Part of a small language model's weights: capped logits, a variant of Muon for these matrices.
MLP neurons of a small language model. Each row is named by its layer, matrix (gate and up: input weights) and neuron, and shows model dimensions 48-239. Each number is 128 + 24 x the weight over its row's rms, rounded and kept within 0 to 255. Numbers have three digits each. A neuron's up and down rows have the sign that makes its largest values positive.
Before each neuron's rows, "fires in" lists the words (lower case) most often at its 100 highest values on Wikipedia text that the model never trained on.

fires in: "title", "songs", "singer", "singles", "single", "hits"
L2.gate256:157089119141132059093139115136145133139118073137151126138122125142123103127098096126106117150111102089125156135090101128138122115089142095156201159141115137136144131151096082167123152130154134099127163139156139103137137126123151132122139102128106176116096130095159103157119063111073114108132149162144188145137136150132114149093129096121147103099123086148132098125112132140103104112098099122133141136164107138148087114120167115099165092098176131090105182193124113179116092144107145131110123115135177085119145132119140110145157137122130145147112151121107149132158152167141135105
L2.up256:144119137152121149143110122099145138120178121170147166162131119106131140132102105115077129155139124091107115102105124119119083141132184128171147099140147163119138141163130104141112140140133129168113150142118135115125143116129139137124122108152114162120093153077123097165130107124112130092123142143135137180139107134177140137126160122113144077119149119121094124104112075163100134065171112128136118126148096128148109154121106106072154158133179156089133159149100118144174113099086126120127165157152131140133180141134164114111131136086170125162151132133104121132117148114160073099

fires in: "can", "faith", "cancellata", "decision"
L3.gate101:140147139094106121134122114091121125116148162126158099127142120093124150129141128097121122179074141123145128107126137115147096197127133131103138112120102103125086156132153141092122169098113156163122169142089113166137142110178155151130126122147135125135134147140088125118125161114142138137138147140122137146159094151146114119129168111129121170164116160111090148103070149103118112126122133090125143159139135128148122108137073126114138146141106150125109115132172108100083127162070175149174118169090124146149118135177134137115155151144129101160070141187126129069100128090124131122
L3.up101:107168131140175168121144123098116084121123152159121129092140149122156140098144130131105130143128158170132096121173139163102132119102092088131156155160141143102152126104127113116147105105156135134109129152142095103154105144124106117145132094156127117127097157140114118134084064139114120154070108113118174139123103159158148131140124177151100170126076117107115115092136122088125162132130105154112125144130132074126119102144147126150141136150143150166125150143091165096125124133124084153106179130087093143130136129168142104169131157084119099131098075138158140073136162131121130126

fires in: "new", "first", "power", "news"
L2.gate81:115111152055201091121154123168119166147140089107172128114147106128156120117122117144151095166120116099096142142090142125133086123111116140121140153125116161143126152142129097100123099156141163088118166150101099141129117141129113142097130133143116140120159164125084135070143123164119104094164132141069143149108132101151101158139130154130133114127099081114126132131143081136133129094159129148127104146118151151155172128135108146180144112128128126103090103104142125140166109147128129127128158099121129117092103153122090126112129103109139163092125159170127132149104150132158170112
L2.up81:120109087103151134132107113152145122124167114127160080106140129145151079124122134164126128123143098129139153140117135122127106087097119126124166117149139164148101126080113135171135129165133141119096127112144104087116118124139123170106143131140145151130146153125126124159159093161106134117152143140125120160110096129149130108116096131114098129088090132142129102195160177154132095120138095126133184106145138143124145108136147064191103089136172112133179161117130107153092143156148124121141176122157136077116150138111106143132149082122130131145104152135142075146100102139102164094

fires in: "is", "was"
L3.gate10:135135147130122126102118103099143150118152131119111143156103123143122123143163117127138128130157168132156135126107112119057124150079147134097147098111113107120130127129121193149096128169125135120106074162154152081098115124138117133116089118165138158156132153115103086145133127159141093105126125159136144138104184127122101197126121146156115112140129155170142153111069142137132106106106097123093133156089176140149154103097136123116086148136133138137136091161106146147107135093146170144111170181140142148115129115135141085139142119104150131085123141100135124135139098097162140083
L3.up10:111132098120151128120131168102114148135113102153146138130099133087113160120121109129120097113126186135136158113132178142112104101062131115132166070155111135089138157082142134171087134134145149128105156118113184130125148104133122148131150131143162123161108173125104099151136126151145127062131124114092112131142116081078135160156119120149112141130146144152144074124143103110155091131122136102108120096078172172099117152114142155080125119107084110150169140121117122115125122122110101110135116106168165140158130100094129134160164143141125092124098143077116124128139146090135103161

fires in: "film", "star", "producer", "start", "dutch"
L3.gate139:163082141137095137140150144137086187130149124160138102123121115162158114166082108118110096157093143123123109100149133114200122161132114148164181107154137142147091137186116133167099132147149109114085125157119147159157133123093136100090148138106106094150109120131128132174102142104123158161123151145139145138122149122134127123118114139142110099133148102159104142143148140145125126137122107167128156161136113112156133132100168114139156154140136131119155131116137111129173104080144104109163153127129160155153153060118124162160146080129091092109131118128090126105098141116117125104
L3.up139:131113134109150146113137114134137121174209149124134167118099091150121115121116138128112134123104091125149124110155133124102099134131091153120143158111129131173074125172145066153120135081099119113141124096114111079136138150106150104112094187097098138153091122137102128163116144109114109164098153111067154134148106107078125116137113154106118119130168121111132118157133139102137114119111145105101127132153177114142074160105146117101139121121104119072143136154093156133159114119122101129098121117100117133121188175153126158142127135152118079125121148143100145123130130094112200115

fires in: "of", "foreign", "social", "olympic", "liberal", "federal"
L3.gate29:108153147095128127124101120089073091131108150148139107156134091156117130153154156117115146145127154133141146115114118152123142117134138150088125114100154111118115119133173109149141146102159133188115143107082108165120163125126165142148171092139106093107108148137088148163115146117128153115127153137106076154145154110149108087107118136176105087125112123062154104141119150118132151153135125138137107081103130169118123113108119150165115112136141120129161123096142150163205148117053143085125156146126110104117114152134121111124171112156155115107150142134186147144116159148176109122
L3.up29:075118120153135139151142118088107152160126135172117127134162131147173036151138113133150147165051146103130165152092125119109115132111108148133130115080154157109147099125142098112118116090118131139153102152112154135134156110116121148142177093183125148158106136123101126188112150111116131117162110167098125106154165126154159116081153123130115139128068113111123133103131138128172152126096095114134144130137121114113111110110081144113143142147149125119152168150147131154143119114118122133101072120147150093150107127134159128136159141122099117126128097126118152119136102132107123126

fires in: "the"
L3.gate13:148150127115149079129116111123125131136162137133123140088137152122151104150128161097156112125112129161136153114117101129163123148121157138111134129100145148122129125121123160096172112129100145084138130178147084147135127115153172139084101161127148153145162142139167204143114122109108131085107137167138120125146102092112146178101165143136108098117064144140112169132125089116147188139092100114158136141143132123108103127153103162110155143114090114106139159171135132071153146138140157118110128112161094101139152127103138100129131121096147116117185150145096121110134116123085141130
L3.up13:215111163139078102089119137062121118165120145110154143082119145160184097135141159087139119119132148159111157162086105107089137135152098103137124164115134115151092149149137104146171136127117103102119104160128164142145147135142150145095135138136129127120181143135147139150167076122116125088115141165132121125122123132125123137124146179157148095139107113121107149155111084105107129090116159138135113114132127117127107117128085125111121162120100120141127098160100147154100154077132115139146152145156073134159118109159101141116163136097135086140181129125103147150113171126120149133

fires in: "her", "alfonso", "alh", "huston", "hasani", "haskell"
L2.gate55:104171172121128110158128093114181109095126140171148135139125122113110146102116151170160154109129096135146125131158126148119156144152197145142134145118152119099123179163153132140097082136138112146133130101140137131143113121148160109133102138136148162166114124130140093118148124107091108158078107123134112100122129125137149109131169108135101121103155110127131107091130118117167166133075101162138083117112095102088161113147164128119112112143153145122126101115094097144136140103144131117151111157136120101133149115098134117153144164090161155107115120152117109136148132085128151135
L2.up55:128119188107107176130118134090122141111144172114131131097087136134161140126127133124120091111136099115127085112111117121126135159159163113133128149165112162154165134121170126095115137135129135176066110084102116128159123138148103169164142118122098098147092131124131120112155091110047171106143075133125174131086107102137146189089109133110151102112101131114164117117114095085122143148153151142118133129133131116151120132160108131134163122127135132109110129125143114100166143113135121126140133074152106114086136128125130109176162122146167120111150152130121126135163176123110118128